config = dict(
    num_hidden_layers=13,
    hidden_size=512,
    num_attention_heads=8,
    intermediate_size=1024,
    parallel_block=False,
    init_std_up=0.0197,
    lr_mult_o=3.0,
    max_grad_norm=2.0,
    warmup_steps=200,
    doc_mask=False,
    train_tokens=372800000,
)
MLP neurons of a small language model. Each row is named by its layer, matrix (down: output weights) and neuron, and shows model dimensions 0-169. Each number is 128 + 32 x the weight over its row's rms, rounded and kept within 0 to 255. Numbers have three digits each.
Before each neuron's rows is what it responds to, as a language model described it from the Wikipedia text at the highest values.

Mid-word subword fragments. Short word-internal pieces that continue a word split across several tokens, in any text, such as des-per-ate, steep-le-chase, sim-ult-aneously.
L7.down624:126168114121130107141117111138076135165132163081082110136083134108073146140115128107148116125109126152127122151135135148066203092094124172150156078117129214103128089135121085115094112078129148095130133100110108081097119066183112138159070097105130182142143126160137150160147103100112175141203098141127136118164108135186098115091084095123066129155128173110119128081064089138096163130106156115096081096114079147229117121196116110108084138143090115158109082084142106089105128173190146127118156171248141121160134140

Abstract noun endings. Final pieces of abstract or administrative nouns and compounds, especially -ment and -ation (commitment, detachment, registration), plus entry-level, intensive care, foreign aid.
L6.down876:111082146166098143114115150175106167129138194078196163130195154132137134186161139089155212148073125105095148135106137160092152148099093144051104118164085092120096118076086135100116101140122151172252093156143116146123124135110143102138118143132046135113082168131153181113134125096160104147118117122160148152180124113126181134096084128171170122109133141145167193231093118090140170129093061147196089113094105152137171107139169163134069095178133100113152118085113114107149087130079120132102109154133129098191111100

Mid-word fragments, stray spaces. Detached space tokens before numbers or names (over 100, in November 1983), and inner pieces of split words (de-part-ing, care-taker, f-ave-las, Shar-ma).
L4.down277:130100132158113096068196142076093112125114164127100181117164165124133108143123126125132122087143171154140118114147100149094106125130128129159085126113063118142108141164159027208129112141098149114155120175148089147123058150165137112148104148148144175116139106108137116138159170104152145111078195085149150114134167169179095122166121189137166155088100107095135137157135125143101159124079127130099125089096103176110090136093124128099145158162088153147081093145161135080104170099170117128129091173121129103135187115

Common words within names. Capitalized ordinary English words used as parts of proper names, often with a suffix to follow, e.g. Muddy Water(s), New York, Jeonnam Dragon(s), Water(town); also sentence-initial This.
L4.down510:116172097127062157183085113130147088068164182163093200096054099146106066081121118128185116162149160109147126110175076173195099132125136159119142117163094115126127132165094124155157068096117127150134107152190169180120163141105133095153092141092157177069088168102122156110110169151092166164149156151156125089144115154143164134124147128098142141112156108130149121148138156129148088097146124151121129122136090163123175115083102153165125073130184185176113128094111151077059133135086095141120140180110096140149123089

Line-initial word continuation. Second or later word-piece of the first word on a new line or paragraph, such as Domin-ic, L-uff-a, D-ist-rict, and the | after a table's first cell.
L6.down724:114148074140110133109073161159114098104095122161125083058085095126110111101217101124065118134112140087114181078135179085193133094148079103150135082098154165093115123142154155134143079161105088119144156098154193084111115160086160129152205123197151065151118169119153095166106110078107149172089170057088107116092125123097150117154134121116168073050156135127159064143153165169130123090158139160134134199127110148163167071117102191118095090107113158153094061145116114106143139137157115127149085172090065134087180160

Space before an expected number. Bare space tokens where a number comes next: year ranges (1973 to, 2012 to), dates (26 February), table cells after pipes, sometimes season after 2017–18.
L6.down901:067142057152146128070083147088107147173154153121152166164169157104059129214116142135100110098159132166103165122115110120083107076116178134130104125103047141186042152117101061190142114153104124106143064110140154162130137145094160115111074104135156094155195159107180126078110148117124123105159151094132145113128140142112160091075093136084153171131121164054117093070099152112120097152086055163134172135132103138120141120129133140080105159128163106111099142103142130122124091082137180141088123094112104160166161191

Infobox labels and transitions. Words opening a label, field or clause in structured Wikipedia text: infobox field names (Added, Architectural, Label), headings (Award), and openers like addition, During, released.
L4.down433:102118092092090080148179121162154155131061148135100149150145122147076133143110111137210182202053115176088188168144151203126184117069145152079138136120141101174137156121142130132097095170093101073194205114132187166127129083152129116174106143104116156124147107192106121160112153125117189153143171150154158104203165090148140111100075106147149076128136210098101120125172136151030189141148153195151115138142091133097154137151074187120144105124191162129099114100111113111115092087098118083120093075067159106212145171

Word-internal continuation tokens. Mid-word pieces, bare spaces and first year digits that continue a started word or date, in biographies, e.g. di-p-lomat, (7 June 1-930, Sch-ol-z.
L7.down526:112146149102127156126175134110167137115159183141138102116123109153065168107151064046108143157154093171180159080143141143110181132181059132127160082089149103192121131196151086142165159119120088106158158134109165139152130095127162145128125062120130139169123151039109138147106153161163124097174106191148118107089088125135172126057105138135144118161081131111043113166104097128111080122135184121105110092145063176103156065151079082118152157107070154109135160154075089114125117112127144088072133129094168188112091155

Word-start fragment pieces. Short first fragments of a split word, often a capital letter or digit right after a hyphen, quote or parenthesis, e.g. Ruff-R(uff), "L(ies)", (V)R, 2.6.
L6.down657:094076137143163162152139114122174155119139100030123113155124141087077120101106121078161103145116174128120132145053169072150125063143185152097102168104080094113149121101140127117115038164153121177095162126146109196096112143179146142182124073177131047109119094143101088108116155132149082117127174118123160123123160122106105108115114197141143065088169096180083136141110120150143147124176133197100114106143114075151138148105119174148112120103148138060120140202133135101111167158163142125117190151135171150141140103

Standalone space token. A lone space token between words, mostly before digits, dashes or non-Latin text, as in tables, coordinates, scores and foreign names (°N 120, Qarabağ 3).
L4.down1013:172139113065113156107144119180103174125126125149167124103118167132148139220118141189181140151074171115178114114146118125102091116132166158137130107153072146121107068145097196127137121141121159085128152104159106166111161190169133122123164116150220083151156104172097119138148177180097143175149138120111146162167109128098111122109110110112115189129140052123113177108127122111132121138123152152089150075172105107139079094103091092161150151095082138103118104146134078088125106133168161085188116100106159163116145068

Past-tense verbs and -ed. Past-tense verbs and -ed suffixes right after a subject noun in narrative text, such as entered, released, reached, disbanded, classified.
L4.down621:074156087128053120157151149153128065145167150127168135135163146102080097128134145135093172070104141112142099119127117084101120086167140080102157112125066146140129136134136133082147119095101168131163137121116156155071115166084100133152144149134109058165079112101124117130141071124089179113129112128126150133103123163135191113116102148091156146116150114123103121114141147148055119105114045077124158101073104088134106138064116156194160192126087162114101141085154180100107115146079090106055130132055130077118112163

Mid-word "ough" fragments. Mid-word pieces, most strongly "ough" (Enough, Rough, dough, Lough), plus name fragments (Pala-cio-s, Mag-gi) and table header words like Attendance, Votes.
L4.down345:118141161104190148093154143128106095083072125162104134144085160093115088175117128146187137153086169115112132150141143145123151145076120176122140142126127201083200086104189161127190164086121110136103080147134127084184099146071126134120128125124136081138135176130102140168074121168134106105100135146127122110067169095131107121146091137116128133131146141098127125074165131135125074126213100157108088134160153110154169143052123125093104130098151111166140163123180126112186124164154108064114116166180142068085118108

Relational and state words. Nouns and verbs naming a person's relation, role or fate, e.g. brother, sister, replaced, died, arrested, assistant, often mid-sentence or in table cells.
L4.down723:177121195106126104156088110111114076127098135116121162146124081124133153125101088145155114132156137138105159044144138089139138115109099138148126137148157088093155128129163180144162177094132114084124049082161202074139082113106113140164101168103109077108135145134130140137112169080171090090105125129157119144089076153081162154132130154083123139136093141160092079161169144097121119132105126140131169129121101179079075138117076107119081123167184151134101086149188137086149190110141107118106169162181109122145176147

Final token of names. The last token or word piece of a proper name, mostly places (Wilmington, Mississippi, Oregon), also institutions and surnames (Yale University Press, Perry).
L6.down28:108100102101098131144153116066135150199098176067138112095116116103123158114152177104138101109124076149111118145099159142061151142066168147162093161179163080134132049140105074163158103108138089167102190114159172089170123146124159104139125152107145088118132166129154127137137128155121193120093127111147196075117091152102135128125106059136152063149093124148088018084095153077171174119123120118184150118148113128162113130103107109128166149093152160088095143108147131114127112144191208143133134145132096118124159149

Verb or linker before its object. Completes a main transitive verb (convince-d, encourag-ed, forced, called) or a linker after a comma (where, so, with), before its object or clause.
L7.down292:159154170182132137142118166203111084098137135177121080137137109126164052081174151122099087163094101038094096070124185088128137080125147169183076159100144153105156139132172111062152114130150140172129106131131095137149158139137204106157102128138130190114126176083162109107101127133119205130128086078136168156136144118128088143115127123148117128167190164088060135182199115126151133120160123129096127073144143054127158153146124110153114158134124120089066113142118095141115181138138158117108088100116164128103118125

Passive participle completions. Past participles in passive constructions after was/were/is, often the word-final piece (restored, exclud-ed, held, released), plus predicative adjectives like care-less, suit-able.
L7.down733:157118131172133089119139050132110151128131178153153094101124107116109093106099105076150074061101118150185132135155141048135152071063107214130154140127147102130143156145131140090153116177117127135176133180106170138156120122124153102152149092159162086128131115110097080125142155076106152140147149124080161177116149095156165094130116112117087061120132100122122092201107118187169073134054058185157142188139124102120144107090102124142065185120112109104132044170137161153137125081144112099096148125130154117169071152

Specimen and noun endings. Strongest on the noun specimen in species or fossil descriptions, weaker on suffix endings like -ness and -fin and on to, or, it.
L4.down274:116216081123094178091158105067119105146084081102156101127195134154164161146169139082117113094189125153111149121153135090123194127114106142126118139185117135113189122095160166175146102129120147099095132082161112084108095112113099140104154118025129143082183097135091156120172104164175144119070064103090086123114131138150166096141100122158146177107135094099164142100158129145130181096169155126128180129140080098108089111138139079110123139090120114140142084103205057114054133150078097168141132076142212155082153152

Before an upcoming name. First names, titles, kin words and prepositions just ahead of a person's or team's name, e.g. Sir John, two sons, signed with.
L6.down648:132146144086159135158089122144113170107131106060135104168086187188118199147133160107117125074072122103093169127131134153156090157101088078140147105097125183158131206113068157097144123139164152147159090134112101105138147043114160138163119101119143171104179159068140123165122137169110184165169086115114079172142136169126071088142148134094140103172154133158074139081171101160099104158138095126113080128105130117081122119118109090101072119154130158140099161131130115132073153095123146079157081098087122100130144100

Passive past participles. Past participles after was, were, is or been in passive clauses, often the -ed piece, e.g. released, restored, appointed; also the slash in coordinates.
L7.down331:171131140109111131104091122127125073132072142129145177084133142102102195194144159132110111156150100079077113149157123101088086182181163103110124123196151152107164126140120113150129112195077180165194155163121179178136118159105113089104073098102066102074111137107105112169091149112101111125096115107138096095098120156137154145129110099113115190144076144104128058049060133147121105121170133120083164093111130103186123133167170153162158080124116146089163063125139123099093118071133118131061166085166049147122161154

Predicate after biographical subject. Verbs or pronouns right after the subject of a narrative sentence in biographical Wikipedia text, chiefly "was" (e.g. "In 1974 he was appointed"), also "he/his", "were", "would".
L7.down374:164054039093189117123136134135090090168147116093095118156234102133124109164113104146133154152153172086129121132039167139136133142095100128153145128176105116162084097167097155107139123149125158099145108148141126076111109142138119122143112139083103207095169109111141049122132146123184121130124151152105096093147119082175157117157156129126179129102128141113089131051111175139136162162111123124147129166131155127130143156083205080121144134167126182102122163110136149133154071102133122112151178122078075152119152157

Affiliations and competition names. Words inside names of competitions, titles, parties and affiliations in sports and biography text (Scottish Cup, Winner, Free Democratic), plus connectors like with, his, and.
L4.down703:131209130117216062145175128120088129170127125084114140156166149119099091148150203136146109099142174121093138102101140127100079078158127072163097128117141141189140086091147175140128163141138139109103181148084092163110166106085063158149104201122126131115137103131094113094142137159153030168111065137109105132096127124082134100125152127093145092159134171104179101159113099157124146098054134087148153079152130115138122103124095115109118073083140133111162119096182121126152134170142075113192119165135191175168144188

Apostrophes, debut and born. Apostrophe tokens, mostly goal-minute marks after scorers in match reports (Matić 33') or plural possessives (Men's, Winners'), plus debut and born in sports biographies.
L6.down585:127092093170121124202106147106127107140106100153076117099148092148124130161173130194125162188132091140153164157111108168103130120187082087132157183180121133101164161133105169102142164144073150140101145113114068108176165111096104134098127109153101137077141123135087135077136134131151157105124183121113117140126097046052138137166161150162207177146120153152162148098121120122153154166093112135147170121160102120113137116148154145111098100132075193102126153149089161112132148191119135162178135145099103131067149170

Coordinators linking alternatives. Connecting words between two items, mostly or, and, as in "as well as", &, and table pipes; also word-internal pieces like ter in altered.
L7.down138:196176128125115084069129142170187095140108119167165116124111132082134113024142143141081197176162127138103153140049119172065178168179141137113117108094149196102103189173097136130086102127144082108120143115151162105094158136117083087092096151171112115163147082156116055171095149139127159111131110093124189100103100117081155129088127157145096135149118153162160081166194170075137136098164152153151134112145096089114095122109161137063142098095121196114152119105118165122077161105121097146126096139111159095117143139

Standalone space before numbers. A standalone space token, usually just before a number such as a year, measurement or code (from 2000, in 1937, between 5 cm), and occasionally before a word.
L6.down355:143113162178061146107140179177098145187147173122149131094099179142109141174151149110116167114111149141142144187142116095141082080137158195167116191097195120129133164153136144063169148107159133176097148127110078109125196120163116094134160105090186125077130108135160146142114114134131176131091137115157070110135159104114097133168140095111095124131176100113126092120151105132177119131054118204110149156087149105125149152122057150121137136114188145107142188089126126078162168150142136189158090083139109185106092125

Mid-word subword fragments. Short subword pieces inside longer words and names split into several tokens, such as em in enemies/Eminem, tim in victims, id in pyramid.
L4.down571:114120086149132104113126176079109112140136083131114090142158105102120171162089159149129089143147193112176097082190102141071199111114082100109092102138127103133136187176115135082151093113114122118084053093138153054162095164113139130086123152121105105081092137154148167132162121104170118122149148194121088117082093166126079110134138145155084127136151156127130164105145088083038047115116158117160096116117137113161067142129115153116107131145167083144100155128111108128169145130111173175122104140144123127100146113

Mid-phrase linking pieces. Second word pieces and linking prepositions inside set phrases that expect more text, e.g. Follow-ing, From 2011 to, leader of, Succeeded by.
L7.down871:175185125107169114112102083069154144112118150160184100118144141139130090169109174116220074162108086073148087093074134159185135149052145137127160105092138124123077083097068125076113123150107139123111183101106122136184127181134102166136198106116175155086100157103133140142116126124130117099074133091158142151120124078215151083093150141177128054160132102104089122105114183071097125154159061105151127103117144156101100167138120167115128152114118099134111070112109136159138121116157129117119144132101116120193137089

Main verb completion. Completion of a clause's main verb in narrative prose, often the -ed ending or a passive or past participle after was/he/she, e.g. enrolled, expelled, appointed.
L6.down760:101151182126095066096061039179059164147074137094144155138110093152162145084124139137152123137090114109113142115162115131141128104116192145095084102080148091113118137128120167137113108192101136200145180142147211136154121119148160102155113125165107112117205154138121128101102101148094117134109157113052111138107125154083148130099141085087131140132082139172147138108101077179120118098139156150172166067136107087140138053122106105151077122113115191102153125106141143141068082119173122052099130130148103111134097130

Subject's main verb. Past-tense main verbs right after a named subject in narrative history text, e.g. returned, left, entered, was, became, plus later/late.
L4.down523:119109151130106149118124146136149175096118148217182089161083154125115082115119117090152099157161138118200146170104146108143099110146121108096104132101116091217128125174126153121161121090110184175111151123073118122118154091120139130150176115160164144128161122135115139139121166129125089165124115155113134161141081074113090172129091036097150120145140111144117107098194093182163145137155102135185096161055184103112121112145151055158131081161121099089119118109110145131089062146171144082151143108133143148095096096

Word-initial capital fragments. First one or two capitalized letters of a name, code or title, right after a quote mark, pipe, bracket or hyphen, as in L(ù), B(inesh), MA(R).
L4.down782:122167106155157134198100140129107144111143143122100138190145194147078128099132136189148145119077060145182134097074124140085112087120191132057102062149185099153170155171105082103098117083164143116154062107092125228101069123141094158100152122099151056188098097191163124163159161107148157129140139147174158100132165109138118052096137160136151119152151115146115122155138132156144117156189117189135120140129163091124126091117116082149111064078118080125148129184161163108107087162126153131162135094153113177140139128

Sports league names. First word of a league, competition or governing body in sports biographies, such as Liga (MX), UEFA (Cup), NHL, ATP; sometimes other proper names like University, Soviet.
L7.down708:175123143139093143125138161133126162129112087095118153100132159183168145175195109071141074095131141109120157153118107080156090137057106097073085138126147131122153120157132120153065078189143150190152121137127124148147123072125160132141104133129139170110178159173070166168131106124112164102103163057161121084139132136122137143107091112085142124121103165178154065142100150080218101100183090124094132125141164110170089148096136214155105115097144117093127112145153132122162158168111116161113164144115112116109154150

Mid-word and compound pieces. Word pieces inside a multi-part word or hyphenated compound, such as the hyphen in non-fiction, li in liberal, it in inheritance.
L7.down699:142149129144106176148157155122115126171132193167098209127190099058106153076135087184071084134071107169152146154083150119159086102113122106155106124097137134104090165092148126107110093112116102155189113097087128104131144145116159144189091122135113126127140100125162123144123092134169192125184168063169122101080147188098076147150151111134120173163081107142255109091062127148114139134066184162159126109108082185112131084172156094090119132148124107139120134096168168165159078176105135104135102154131111130151114143

Mid-word fragments. Inner subword pieces of longer words and names, such as erie in experiencing, rio in Patriotic or D'Onofrio, ino in Linotype; also annual or active after an.
L4.down325:112108113181136092099166101106140141150147160143070149111087148146107117143118169182153084120161161112156109111145096155154164051152194112128175139097126159155159153143154158120167172126154107155111171182135082138213156125170109124115167138103081172171159121153123127157153163143150146117082075155148127103173178157141151119058141122122071160128096119138122117143220160179113112134150083095124161130113125085146121110164129171169114133120106134122151172152182117133076134105151120119107192141090126125135093128